{
  "norm": "rmsnorm",
  "rope_fraction": 1.0,
  "init_std_up": 0.0574,
  "init_std_down": 0.0135,
  "lr": 0.0114,
  "final_lr_fraction": 0.0,
  "train_tokens": 236400000,
  "steps": 7215,
  "dataset": "wikipedia_en"
}
MLP neurons of a small language model. Each row is named by its layer, matrix (gate and up: input weights; down: output weights) and neuron, and shows model dimensions 32-127. Each number is 128 + 24 x the weight over its row's rms, rounded and kept within 0 to 255. Numbers have three digits each. A neuron's up and down rows have the sign that makes its largest values positive.
After each neuron's rows, "fires after" lists the tokens most often just before its 100 highest values on Wikipedia text that the model never trained on. A number after a token or word is its count.

L3.gate346:106118136136113125122128126123084089161134111107106108133096105097140095161165108126086084118106133118120114142088139112118149119146106107101125122127167130105113176143158119125108165150086138103113117126110122131140094134131130137152172098138121124095108112085130134125153136090101134136
L3.up346:121112122097105115122148147061166132136142132108120086136166136165154154126114072122118125137119143110135127144152080133099123111127150068140120070169127154070110133115130117111135143136155131141109143107123126132132101140164111108144136119124161153141093112149118140124136139110142094135
L3.down346:119127142143137154135114104141086113060158134136100127152113130081130119114131124109104120113118103139106118135112151122135118089153147120153068076125144139082124098103184123086160097111131149129105110109150151076138096090144107176118152119124110090093103111122109142107105153081122141138
fires after: " the" 17, " and" 13, " (" 9, " an" 7, "==P" 5

L3.gate367:163119100135133139093122175131109122188114126163090118118144132176169164136163120131133132116099126144181105142114119106121150130137119184103136099114154142135109117115162090136133139136117161122129149157126148161143162104137166149155104138132126119103145151145173147103116134086126078127
L3.up367:152127098105103194114153118111147149138125138108161124159106119140143137096113116124134138141078083107129134176158118089132143131096136142104161093111169131145114157106121119117103151163135143164084122144109116140102175143126110126160135107115109064124149141148121150103153112098108094161
L3.down367:132120119092163079102083151117099160162170116107100119165100138140117154129147122134161173162134150113124113113081142149175152117123088101125090100142167154135099144133114135107104123108125114158136136079107139138115093159150141149123124135138076124109153157145142118115142132122132144112
fires after: " c" 41, " C" 38, "c" 9, "C" 5

L3.gate202:099125137157132109121136173129094141138104084115131125107147135152141150165113140108184131086133104108161151133102143094105140103151064108098116178134111132080134160148142131141127099151175101119150098074134081121118118109067111138131130154133096165158150118123098143166084171113096169092
L3.up202:136147133148158135142093167148136142114101111109128118114134129096168119154103107117088146107127140121089172113131114141099123125148140116142146178170126132149160128113140130105166129123119160106168160076118120153097101101075139149150089140146158161093136133116087146123104169094138095106
L3.down202:120125147134157108124094115097114126135165105152137118138121151124153146141098156131144174094113135109154131111066095124150106172090115131108102110091118116151122179115113103145163087161149109097100151156138130110135130131091137099116152144123122112139158124170132113099100095154149142119
fires after: "\n" 50, "r" 11, " E" 7, " An" 5, " Phil" 4

L6.gate401:146137152116135132119123086125120152122149171144161140141108094135161125149108115121139147091112175118093102139165150093159156176155146119169122106101156110103128150145133158117149141104120126162116127136130132166111143110095128081118159047136123142136150150161131131166149082098138112108
L6.up401:110163135142109164117190140125149117118131136175114123096128142065111124176122132134119152142136142144119150157153163137101131138114148137092103151127127121165132109105110124128140142127114153153108126106131096143123158107134081116118159107162124077132105133115159142157118118132124134153
L6.down401:158131132123110111140162121111151121157139148142157144121106148160111145142121161103158134158155181143096108104111125149114165133166150163136121098094115144123130148146146134122132183114146140147169100126118095146116077102124114130142138147097149163079163114122080125097145091132156151124
fires after: " B" 26, "g" 14, " Bra" 10, " b" 9, " T" 8, " leg" 7

L3.gate206:106141120125126133135156138122147111130131083154152158122135104149122121112124102155107121135111133131131145090085104139148116153119102113140122139183154142105125119107150125134113133146055128114117148149171121158154147170095102205098136087096143124119116154129148152122138117175076141125
L3.up206:152145108149128135165141107124174130174131129137117136100111117154117116137177115142069120125112114145128071099121149100116124136137132147122134138130108161085146147111114110148128144113090109152162182139137139147118150137122130141097145108129165091116076135154134119137120128157100149111
L3.down206:103089118139136135185123165165118110126155116083156128110097085097109112143104139104108134175146140122124134142110096109162187114139141122132106141108109161125126078148145112149135126140162125154118117116138148107153127096185110081123117107115121150143131122120143148121148174166125173109
fires after: " and" 48, " that" 10, " as" 5, " but" 4, " (" 4

L3.gate400:142110116109165087157126109131134113180135133119171115098149138132081113161143131171147097103151168122151123135156115127156097059130163093125105098146140091117168126083175129147114165135114148110119112127178101109126156186128123135165131122146133140111098153083160154153110155066116139144
L3.up400:175087106131143111158126124096132120123151168163135150139185121099129118131090129140116100131131093147146135116098131190122152085130153129115154139141117133158096149155143149088120132137128093141136172148143154145107114147141142115103087175126173126134139146115131109099118148125138134157
L3.down400:142179126102147127130117134140110132107146138138145147113113140089142135141165124106118111093128147111154146137106129157127128127141160095141138138111127118112130139085105112139120170156122135120140149097163158111089090133107127115123083135156132087156091120126090137118168185094127141172
fires after: " m" 20, " th" 9, " M" 9, "o" 8, " for" 6

L3.gate215:136116142147142118155108127112128126145144119155105120117130131160160158076112117136135121111114119123084132125154144112172133143141113138080133097099111085154180129124085127149112141099109080137087101115077176137147166164100142139122135099150072090054148117084105126096105120133162091127
L3.up215:124118163129121099120111110121147127145115148136133128089072113164111102120144109123129132125135135127159168120132159107164109130144157096102084126150129102081118096083158124195110131106132104134114152118160170126114136163142126127092161138118131084153116129098151095156109154092134125153
L3.down215:176123162154088150143106105125093109083160154127115140168123155127106136102100107120155120137114131104137130073145122105143095171126096187112126150136147175141095131145127108140134131132134083115135115116128164129139143133138087146115073139112149117110127147111114112108130131110129122129
fires after: "-" 54, " per" 6, " under" 4

L3.gate85:143082116145079146167121146108102139182101137118098144126128111112137105139112129122109147121141121131132104104118139080102146164125134113136145147093133082145136094111090132108155114132112200145141141142133125139158125101093097102132146121172139122084094105134122119055122146112130165106
L3.up85:128118173131110118155109120104123125148120138147132115129094137115085152166111104128125103107120108147132117139136132082110147187112122133119111161067153146111140144119092135153114125088137161135156090122139103143122090095110131103111131155170138074166100111112139128101098203109155101136
L3.down85:136137132112131182142096083090125101166137161124116152161090128118131134164121138115122129113130099138190176126118140142102136124149136134160176136113147140106106138152155162103129111104091150105078163094110075134136167153089118128133140165165120125119127156150103158104127150119090156118
fires after: "\n" 70, " V" 8, " l" 4

L6.gate198:159145082109133157118155113091174161072130193130127092127109085120150139204105122148086154138139132187164133133152116100112110122186123158084124140143100130144108104134120138178125127060146128110146122107130101144155114091144110082128079143129149101131122119177136104128146094125149119089
L6.up198:158081138121136145150100144127101128126126112094166117152144128114121146136081130127106107065165113059116166132069111124120127108117132162130135143150135120168108102163158162119130144121148127118160124143154130151129140122139101155119126152125095103154065130093108154092122150121156129141
L6.down198:152126103100126173096114109126125147114139129101097062110113133158073111109118098139139110136132139111122135114127205084183089139148113141087158097156101125127124144129082120124125071148170133129100099146112138135161138120104131109141122120137096133074123146124106114122120112082166108076
fires after: " b" 15, "b" 14, " B" 13, " G" 13, " Sc" 6, "-b" 5

L3.gate235:151094111151084095125108065139118141102151118110121143130143144146160118127164134150100108127160083106142134101158136165146132122113106127107127126145138142142132155143112114125094138160134158111151128188157118131128151155105107133169144116162120116131096098102119116126108129151113171116
L3.up235:168116106119127062108116098133168122152163101159113178099089147163138144170147091118135106159127154102129163124158106142123130112108116110093111127129140104172117113113123116111129165113138146144081060131123167132147133130137109157122162142098150065151151112141147143162145125142120145113
L3.down235:171101133121090136141114085111084121113121114150134102123138128077162125141160098125123134127107111134118103113138103175111154103162110128088141118139144138148146139160144099129091129134151125165119104129135115173148122089137126113150146134141116159085146155122132163134129149119127093169
fires after: " in" 31, " In" 16, " to" 7, " of" 6, " P" 5

L3.gate184:099134149102115121118134110125177116127118088188093147170078125140131099107077143130128151174154086139117061135173135118129102156158140128101149092129142102151125122112138104105165147105101181134129077117120139127104129119131134094088105132110175119103145141165098173136096114145155104147
L3.up184:106100155119120111127133133108129127148095142148126096178106089165104120160102182110139144139144148126123105091147108128140105119188111162075160130121151145124130118162138147101132166136138102122147096120078116154126133134127124137146102128118096135127156127122123108155095111149126142131
L3.down184:123164126181155128075096153148110125098134147142102075126140143083148115112093123075169129132161079115150171145128165139095118074141144152137143122125120117160166133133137113128118094139132124109138179136169113116136154092093128168093133167142103132126114126149134094101152122134107128077
fires after: " b" 16, "ill" 13, "ed" 9, "ob" 5, "l" 4, " be" 4

L3.gate386:135136128143129159141149139137149133193147079120115118133109117099107101141138167127138115139153118131128122117110129139161175109148114099113091140152177114132115134116144126116130134121110091131110107156170115104108102126136130107101159160111116121118138125140138126130084131111137155116
L3.up386:185157112122151138138154173158107119168119095081130144112116151142107063139142112131136080080164208103139091128112092162149097116153111143101107136141100146090124177138139112140111108148146154126160113107118136113114100096126122101124097102103119147093115141135147123135093138164119148164
L3.down386:116095147138110163090126140112110150203126100142148163113126122102163131152115081125118093153115111159115082132092149149157087160110140159117128115100122145144116134108101096081123171125124092121116101148138139164138140122128135117134140143156126149150138130112158168108123147117157116086
fires after: " St" 28, " co" 10, " p" 5, " Co" 4, "ver" 4, "p" 4

L3.gate21:160144112141153142116140094110136140093131105177094119123150116138114149075148098124121176168126072156133150151126117097160146143171117084128111114151130107134129127147106136142162113119093125113093173158114132117152083136111133124154136137119131109128124120145139152113168117088161134144
L3.up21:124091074128132147126127163115138120099105121097105086145154126112149113169138125133083163142161148119123138149111160079118126126123093149106110146140173104134135134127098130193135167138151139093099145132121131107117159143141144126119151129145150127078105106150145124137169112096129175116
L3.down21:149125113157092124120105132132107111133092125112119109095102141139127129161156165165197141084134120124157139093117112109116114133137116118143124150090110132122093159105138142131095125172138138104105150094165098172150120147130119103175107083143115079166113170144149122091123151168119140177
fires after: "r" 18, "ar" 13, "en" 6, "re" 6, " Bar" 5, " Ar" 5

L3.gate38:156151167134095128121129184147138107153179083151110135108106116143094114119132126149103166145110141142116106132156087082149109127146126152148145105170123112096131100163170114109107126131101097167131138134151101126166114102163088147122138123145099117124156133127106099120141165146110112181
L3.up38:135137119146105113183111132111131112099144128173132065125164141119103081139146111169113134147111170136099103148148134145117096145165150161127144100148159115109114148103150112108099129124087142116068089149154138142093159109146084131113147089176128134105154117141096164093133114143113130096
L3.down38:131128125100153107140125114150130146141101161140125132123177099162134174129105149116129113101122114127115132156176113097174148120060188084082138112130119120138145151137068106148105109136149137124100114139163178101142142119092118145124120092143126140127119094129119161151124102125079164132
fires after: " hel" 17, " and" 11, " Em" 11, " as" 10, " Des" 7

L6.gate267:137150117136117124133134133167135130134139125098101156107117170146143144147151161092129090140151116099121083102104156124157171120110100123157093190113102102088113111117123127118142119104097182130138127099114127112140108111128093163120156152119184116148114116123173113086141135073109126183
L6.up267:083129136131141128123150124122143166139109152102158140128101146148155128151137109155158099148141117150048149103144103110154134142132104053139128134150142165143076113134127136123141175183116148078126094100142107153131135123131085136154088124127132117132114160140141121126128149139092110146
L6.down267:123160106157136150102108117150114156150166113096144118130118167131163120100153161158127135143119109116088138151150127096154140143140136125122104137128129172111126106109145121111147147149108137138160130102125118097166118137130073133154095122111120091185150114127116128088189138130109138133
fires after: " m" 25, " p" 13, " M" 10, " d" 8, " l" 7, "m" 4

L3.gate261:094118142117132127143117120095124133133148121149115126117099113123114139112089145114108168140135122145132103153121094088124144148136140134135136149092159136125105123078110105100120103136112121070177145110105111168140130144156144105176170133107163132096147138095107127121121101173068109135
L3.up261:126150120158135159124128159123120094134113128141129113119074162095147150110130089109173129114109136165107140094097125112138084113131131105162132143108124150096105126117119140188152115128140131141170178130119151129102082116206129111161148082116150135109110162179106081078141106147105122128
L3.down261:134126097108118114134149114121135107161131109092158137107104113133140096169106136142084126156140080124138167139110127118130154145106104135151093128136147137116088161148157098132148103093129109136170130096098115111100163107076143153143143121139097124106140144132093132179108110153162085119
fires after: " v" 12, " V" 9, " P" 9, " part" 8, " /" 8, " a" 6

L6.gate322:156133101091135090119113153128134129128134123140148185142132118117109140159122105163161139109142118123137156145105101116172109129118115121136146103150117130126153109119145123148207138120157081146123108143094130094152108118121109115117127114126109096178124120142116099133143122111109122112
L6.up322:145095140129099112149148126116134157102086145180150149142113146174169151134157127175137119107153139156104105120071125170137091099112151164143145167112122107134121098116121145141124167171112147117167145102110149141132130136129173120146128164108169118155121133114121115159111104137124106132
L6.down322:144133106094143117179131128126150115130154159124169140115146153115159154129137140125150152112086144136132121109123078123172114141109124118122110098119122163144147164156120189146145116126114076145127115150106128078149104127143130088116146150097132094139145154106091106143099126116171141101
fires after: " |" 21, "-" 18, " and" 14, "|" 5, "er" 5, "," 4

L3.gate67:090159137157157107112078131136139131112144138113138101117146161157154136118144166157136130181131129109174097124192096138108148157121113070123153131129127104162152111154160132116101116115117131101162145132150117149149119175125111130077118147105132146150112127144120113102092122155118094099
L3.up67:104125104136135137163081183115150108119139148138086152163135161145160129102092141125135117137172118183130103146086087135108111100123143148153091139093097091154123111171119092116101129125149116152164093124114072128109168144129086109121124124138137127114138162110069142083084149110120105129
L3.down67:096127091121159146147122093123097133163127129128104103133144135116128114144116136120138116190158139152112167130061123088142126154111126139110147130142140172131142116160168105112157107129110103083174091109152162112118154099108119110105145121143077141091122140135130133118122126125162141136
fires after: " c" 22, " C" 17, " Cor" 7, " A" 6, " P" 4, " G" 4

L6.gate42:158143128131106140161096137132103151141151135108138110129110129130168104079144124114147125139118102117132081141142100105112085154166073046155139127161133109133103162144108154134165142153090153132125154105109142135175185104137141156172108151140116098134116134094142079130159138155107135170
L6.up42:136150118144139079132099147134152115117158073131120148109138126097095131110101127145114166128097153122130142116142133159107175131127144080130135125123175122121160141158133100108139177125125086140182140127098162189126136112108158140166098173107098159149115139114093120162114098125124117159
L6.down42:130146160123156155149121128126075167107135114141112111138139125118131126156069111136153135148149155122076082120135084123124089156096119176112167147093114127134161134144166126115138135178175116094111129123128121146116159113163158145131125144120087131134142165116093122155131132114108126161
fires after: " P" 25, " M" 12, " C" 11, " V" 6, " p" 4, " and" 4

L6.gate428:160153128130101121161157107101132117171139098179105122194119149130104084163139126089108123133140135136117108183088107106138113113089136140128132126144136106141126131086154108123133123143144145078144125120154167124112118173146120089110082129092111110107126130126134153140186112164137135070
L6.up428:122125119124110171125119120133110150136138080116100127114133141122139100170103122123099125145163137070155138139086111132118078133132132136134088174114180153149114128132127132132124081157154139147105126091080139173118069106117151089119141105158157151131175131106121144085148110167125116118
L6.down428:076116142148129144145115163092136150151133113105152142128095142148150126114174132136142083125191133120132110068144160141091108159145165149102123116091124135083145120173134184088119129170131146098167129112133129136117155088132146106088106105142166136126149141103132089112163161131156140183
fires after: " s" 19, " S" 12, "-" 8, "S" 7, " des" 5

L3.gate403:104075131067098126123112102097133149119132174139098156079145089152122102156105101082107160099092119112087090129090169140084197116133152117105110120161110109148152121133119120135135154111151130133123137102125130160126122162108159125110109132093183132115091078155137134121147129118111132155
L3.up403:173151118124105098171149125140109138143134108162107146106114147142114134101137137163141077141102145137117097144156113095189146134110129145131092128100134175161133143155146086144094093123116129130161122164122110122122135135116124113113151099171087103134123108126107100116118118086114146157
L3.down403:148129138121116112103114148085150153154149112118177143102138155141101111109151124078143133104124131122140147138104093100128117148122127106155099141155139133131130077102155165122124153154119119137110099104141160143121133134102163098162141160083099176119163133124114125143107127127114166121
fires after: " p" 16, " " 13, "ap" 10, " Party" 8, "p" 8

L3.gate240:136121121119143091126171123122137123112120132119117127132119126130140170178151143105127097127144150081129094117102118152138104121130112153150119146083105127082141162085111131140096089082098111135153116143095138160166115168105138072097117148129107124141134138147130159133101102158165124144
L3.up240:109096157117134101118154117113108155169122135101140138084151128159094127123133120096140121147143118129125095161135139112086192106107119101098147103116126154128122082105149125137155082120170077142133144080115110100124114119133150195111127127143137068139174130109097117106110119173103145166
L3.down240:130127158174134173124120171128136151144104116150167130129116110090130124099092162154152079089161148102157103174127099140142179157142147145127167105142123133137143112122124144135144200105107171161152131118104105161095135139127112139120171160145142119132119142150111091105120090144078155132
fires after: " re" 23, " Re" 11, " (" 10, " " 9, "-" 8, "re" 7

L6.gate195:115122099145110128117178167101104097111152143112089074099151154112135122182101093154156101125112129155141087156128153105129168120123150138166086143139138150131131118127125081126151119116113115141115176124129130139146106127143092131173123131139139106104169118145116141141130114130112150181
L6.up195:135130136131096089129119061160136103089124117151107120163110139134136134109121138144138141117053132161160114088119137116169144140089160144174108127131182111130127115129118146162139141122105133141096136099141180148116088119097101150117100131122119143156116145121132139198157174130124139162
L6.down195:091145126123125132160072114116151123129167162100163149103112178104134156120173096153128114169121103114174128158143115138169099164130172108147131102147161157114126153049130119150128089118128157098124173117075146109134119140094144160127101121077131156104144116105137133138091140140088084143
fires after: " M" 17, " an" 16, " m" 11, " An" 9, " N" 9, " Q" 5

L3.gate28:096164156102087141104124129152103128124142073128122142167110122160102116070085129082162136101139162127143169087170143131177150115163129079142138149131113128118130152128105128119146148108139127139125107175091109146144084137132126136090153148123129162110137098121125128109149144140154143141
L3.up28:122133155136141095144093149160152093108159133178114125132128156174132142092107152108104108107116114091098148112129132145118118145116091075139165130167145097114129145114092111166147128126160132092148096162119108121189169135108177128130125146093152139126133105101125124118113129113130152142
L3.down28:120124122127132097104152120132118087090121138090144153151126136142118108155123146149095108136115129115155130100106133136085139109096152156133146125141148126125127153116143185147129114133138122113156127141157124136174115109143183111166094135148117114085133147187146143160153097144116103125
fires after: "\n" 61, " p" 5, "cl" 4, "sc" 4

L3.gate317:108135116156148079121129149133099145141104132161154121135140122110137150099108135077126131160123126152132140083182116139113128083126187137173085174158129135159087124144133144145134130144146150142133144124174109141178141159117126137104102100103104160161137122138098175140172156157122117114
L3.up317:105152082125116155125101164090136135149123094120152102118164129162104117145109099087129139124126122114149096141141131159112154148073144104126094098122128157156100088150178112156102113137165105097098123115120124156170113167135130139127146150130164127138121142131133144154128157117115123168
L3.down317:115126159121133121105102128130141115117146112124161092105111094109141092120129180164101119123117121118122122124121133104142119141128120111136130094076164133139088096137096109077093084142117141136138071068117153104152144118143131113136107131131105111093166125167091135173133108119136112136
fires after: " An" 23, " con" 16, " Mon" 10, " in" 6, " of" 5, " Con" 5

L3.gate48:097159120133145132139185156104119142107078108175157129142083155146155156145123127111169131154127124151122129103186110107093106141144142140149128171113107146092119126111120107107155102102127152145142154157115123171136120125109130098126125145107160122166108125101103161159114146080085122138
L3.up48:097139127120112113123112114140130117086151135142139128165120139137149142116133115087062081133105094101105139149128111133153130112214089096090133157091127179119139151117115121149121148122138139120156100137157139101125101141129115131134119151141130095083112097125125113107139143135130185147
L3.down48:111117120122121108115125145103154097111124156163096133165124118150092119130118103153155122127111113114128162122094108144146110130193083119151125111141157145124124151146126095107130129149094126139130163089057116133157156089097125160164095141125122134152158117097123105127117183099140139133
fires after: "\n" 75, "ou" 18

L3.gate57:117122159126143166148099115138086148117132163136125159117114110146169176152142121128109130118152125136188118171143134113104140160119097094118123113119105118162121105149119121178106110116176116068146116141117139147150076175142131119121126131101114147110088139128139129150129123113138146166
L3.up57:139092141118171135155117121143130196133108155131157108130123116118128153133127109178132182121133135141104136126142149116085139111109129144154099129172169113152122138137117096191170090142128160158129115144146147139148141124166137091122125183130129146130095105158153150108163138125137171076
L3.down57:111148164102124140125138140181066141113145129110122109147165132123106120187167132093106120113140144087117160130102137119137141118123123157104143140104150158141129146102109150150127154130113080128145117121153119119126133145124144117121147083138134118147153086145178133126112149156171121142
fires after: " G" 20, " b" 9, " leg" 7, " l" 7, " ch" 4, "w" 4

L3.gate269:153121101115114119147123138107133138081163146123137140110087135090088088094117113147136183119088134121147145139123076154121139110170136111106136188169164132183146109098099177121155097143142119112107121142142129124150146089117133157111160167105126092184166106156120130151102158140164087094
L3.up269:157116125115140120133110112155173128105155101127174113079150139139102145143098127150134152095120143147131164136125159131140099162126144137097151141142166132138137114157136134104100171121125101136139126178112158145107113092121122122135134137133145124162139113151101148136121171123110127172
L3.down269:142131121170128122098124129116120156177126170119145118137154150099118168121138154145123116137113142136110115147134128127126132095116139132104157148161152165130140105145129120147114130125169142091153168127125130149119147112123131089073152126158165116140152119107116163165113139103105123148
fires after: "\n" 40, "-" 7, "." 5, "an" 4

L3.gate441:107109111172145168099123110147165124106154102136090136151125156116151173149134117131135163151102135104108154140116137123093128166102108134102157133107157168140123145102117111110137125109159165130145156136106093075165077116125152107088119125086126101147157095173146119122125111139139150116
L3.up441:128126098107130148116128169140172111091113105147069102129145125109135180139129129139134186134150144142107088101105112116114120085174123168143144156150138108143172114095108099143143136099144121120120156110121120147115118123132164119132132135117122134139155153166120114132079140144121118112
L3.down441:150093109178116086135113110119084156151125118118144128128154120168129108108116076178131152162097099132150144155124104078106099147103122093188126137116075097117134130130168121108097167103131112081133110150120131152121130119108104118099109091124144096156140103127118143094112156122094126144
fires after: " l" 11, "ig" 11, "ra" 10, " O" 8, " o" 7, "ru" 7

L6.gate151:084140138169093113122132148142104151168122115144110158094100145117161136136093098165120129145148097105112139134116121097111156106148117180143077124096117118106123112123161136082072071161133152085154114130135142133115107172087139118106120131080117101133141156136134125159091153126143090120
L6.up151:137142170146107152122123159132134097151126169092073170143096124106135161097165140127160145182123132140107114157111070130111156137147136097133131115113128129159118115134094139146146149119123095114146120154158150159177101142147123090150106088112148130148143159109154145153165112140126094102
L6.down151:159130127085083159115149133130131138117137157134136133105129139118117161143143163137127091162131106117118139112165104124114104128128117135141141108113127154152124151083120083076129116149165118165154117103168160120113153108149138157107109163145124131133125126171164196099108199134090133128
fires after: " " 30, " c" 9, " an" 6, " d" 5, " (" 4

L6.gate343:170098125101101089169111116143116135143166147134128146102135097105164128183135151133171138076120096070163154130104098153144112110137117119090125124130085134070161133145143118136108161115079140142104106143137154126169163149159143102118127101127123142070113139074193115128162145132151089141
L6.up343:132089145102133174139101141125092135166123077120121117152124138117124197113160191144094123109166127128112120144138080145166163126151106080175116157139119148120135156125121108122073108140156113117104103148181096082135124110114169072057099126098149101110122115121116141101132127152153096101
L6.down343:133137119117121165119108103131113111127111144144129132171146127127156119088161119105158092113150115148149189102124128089149137155175132135139146136150124173113134155126128136143138151124082106137114105145153113117098141142107115108133129146149178153151148147114141132157138147155147110186
fires after: " h" 26, " f" 23, " t" 16, " H" 6, " sh" 4, " T" 4

L6.gate323:090116117145105104142111094129143136076153134145086148169157146132145142097163101152129124149098152138155150154119132156105132131135137097111119157135148130152132128129112154113115167101101191149144120090122105125104121125123131124135156082132134123133113090148187140130157133142125097107
L6.up323:121115084093102114131169097152092151107138146163126130114162127110085140107109175133105084096117125138131142106101143146117123152149088153129125112147113124137117148130173128139132149109148183124116138125178178104099081160072127111133097114134103134124093081148168144144170156112125143083
L6.down323:109149073171160125155146140128111105144099139091128109121123082091161097156144139124127100128152113118082119117104187107118122114144128130142139094142090118136146133117127166108159136116124159090155107118108115136132094146147144198141126125105139132090119150170135147116177111153122145127
fires after: " s" 12, ":" 9, " g" 9, " G" 8, "D" 7, "sc" 7

L6.gate171:064160099086113100085141143120131144082127118101140094160171107095175092148106094146122126120156126111151157112168124148108116099141132140167126116104149076154089118135157089108140117139077157150144140133124102126161118096126129096152128143137114146154137135126114164155116171140116086131
L6.up171:088083112113124121153159153103155162102143154096128150124145153090130140168128140134168128119144119137139141089144117120113140118145078121146053137147125151100079168122127153131149141088109109144148136078116098135102155149128141140108105137096166118130082142123116101151152161142140131148
L6.down171:112120080088098095144143119124089109120117157111124135110156114102137105149130090152049126140155141102122125176126130122125095101127174117129121151154103143105151097116134090146162132111132117139149128074135111145133070105132109106137099153103122179089148099164137161108118139126110108129
fires after: " the" 18, " m" 16, "ult" 6, "'s" 5, " his" 5, " M" 5

L3.gate98:176159095160116140131161131090102139130097146137167108140166135132161127151162127112095137117126177146150096125124099102107103146135144134127110111169124136091137121118136111153168159143114097098086104110147132144140105175126145117163112117101135117122112132126130103129137121125110141101
L3.up98:119133143166091124072144138147147140125122138101121163147118116115109135078119095120138160148113125114123135127122119186146125105136109121145134107079153108152127095108152132144126126149087154116162147107128113102168133132147116113133109093120126070103145133147105119191128123102132127148
L3.down98:125134126144080140169112123143091169149126156127136142141124104113140190127147157127116163106136122116126143182137157140130168051113152114106113092114166075153156150137158131169116113126123136137119144110109130098191145168130109155124115105111124131140149134120098118141135094095102078136
fires after: " the" 26, " a" 21, " an" 8, " in" 6, " of" 6, "A" 5

L3.gate315:110108129161176162142162123176144114100100128118138133123147155079085140102125124104127134135158153122133121121157127146114118115144078125144132172142129150117110106152138112106189132112099139148140109111119159098146153182134145121160112151071126093133092105138136095128136119114130145092
L3.up315:143162151156150139119121101156116121121106126111141101120110173108108110126161152117161094140169105158134163103159112097134120187124126144127065166113107156090144110105135114146121136078102148091139127124081184154151112126179161104136154162139144166148093090122111107140130138110141111105
L3.down315:142155120168089095085089118146129122120114154136144130082127143141115135148181077088110146170158094119123129098105127134126116138105153148112114149110129124117134101134126143128155143160177142150114108164127131103134116141114195169064129148137124162142103109119140143144111126135132135109
fires after: " w" 17, " W" 14, " the" 13, " m" 7, " p" 5, "w" 4

L6.gate157:114117163121139120170100118100160127173148144121133093168140163163142108106104111124204152124122116140117077156156131166111126182158172097159108099141157096106120151086091169103138085130134163120125154168130111139104135107114097095108108111146106116124137090118118106089104158171104075151
L6.up157:125151163120185168142146123153115146142157120084131144153163094121147135102143119130130139114106115126110104123138113149101161080113106089147109120116126151145138144153105093128142123132203152158147103174107086140120133092171099109146135148094129115125110088118126134132125126119118086139
L6.down157:126158101148121121125175133128114124092126109110113184144105167134099128089125079108125108134128135132110069125182104149163147115113112107144128112168137113073120102130133151130129131172112128156126106148095126145110155132103110150118107155152144085128113151162147109163138070114169130179
fires after: " t" 24, " T" 12, "re" 9, "ak" 4, "ou" 4

L3.gate130:133153109123093107174120149186135133137099101116134135073117142173164140112170117177168138112144161146149148133135145157114103097114119152085099104098148096136108104125185106100149137128160160133136124114091141170104102091116102119165127092114166100085119115142111117118133134078101087120
L3.up130:175141130163093142093115122130125128119113135154153141111079167141089104178111116098119106153148110115175129151118149149142147125108119087116089143147137149160128159161109107104157104119140123124106171140109139158127135100129091076143085137105123130086146123179115092117156083102131108127
L3.down130:138113085109109135092122141070123128178131121108121159116079157073136152146146139142119133161135162148155108163159174083160125139113168133101118153098103156139110123145101145145136089101106124107132179145125151150156114134100143121145142137111095100150131177128156109146102153079093117102
fires after: " s" 13, " S" 12, " c" 12, " g" 10, " Par" 7

L3.gate249:142139168120202118116146116123140122104140102140161145129103154107136112152138132146127109118151105107092121116103134120114113132146097099127116092134111107124157121073090131146149150179169144128079151123155130103137117136135107188102122114119133123145112111155128137103148137144123146142
L3.up249:132143135084152080097155161138079083167116129139149121126091110143137134181185110120129143137123108159151132133122132147135164118114112104134139103090122104129152108136139142130139164130084140110109191104116142096103124117107130159173149130120123151120099124113146111123132114094105089173
L3.down249:106136106118127109120153147100139120136151155112120127083117093132124183131136132105165143146120118153074148118142156069106107139117124155119146101097132134095121130133136140101139179118116130092133130139116167121134104167100135170105113111166145136112101161164158112124131111115164169119
fires after: "r" 12, " go" 11, " Ar" 10, " ar" 9, "am" 8, "ra" 6

L6.gate443:121095130149171131171135139158134127129166135152124098143130116136116127176146148103163103154132118119122126150149132147128112113158100089145154137146161155097079129141137118131112134139082109146115123091129163098132088132088124100122132177129111139127143193080159100095117115139103127116
L6.up443:116126113129114126133108098193103164134130152152116126127180113144141123105127153141171122118130136148153127120117128100167131132205115120142098127164122109096108110148093089136073163181132147145142147096082121157139109170130136059085077138155126161121177094076143128106144111132146085098
L6.down443:135098138111085115124117141142186119120077152174130121137163150163114122110131134098149141145065137129130141165109122125115097148095135166121099163141159105150114165095154137152108103103126102166113091109117134135140109150143101177116120175095117134143170119072113158130193101128101120081
fires after: " t" 16, " h" 12, " c" 10, " sh" 8, " b" 7, " ne" 6

L3.gate72:149112153123164145176130146150123124133096083146133181091161088143106101178076100091139132100112141073123072161086114124121105143136147141150134114169118141139117134118167114105116115129150109130088123077105164142142120160115148128114158101130123110133135134071151177176081117124128115143
L3.up72:085119142136117129110131116142174171119121138132130159137150131171127128132134121136107133122116149122120184155171117100109115122085121123094115132168135119149122130158146093115145081133137112119100125129111139115156107149146103105108144130145143130121173147154155139095124155129130137137
L3.down72:104141120129148136114157071116149101126120177159111070129112116105151128130137165076146128105116132133124173114128116121150120137149149120116128142138148151104105146152137144125160127127158080149134137094107143140128155089098128144144117153068107124117124141122146134164142129122165109113
fires after: " (" 15, " \"" 11, " as" 7, " " 6, " The" 6, " E" 6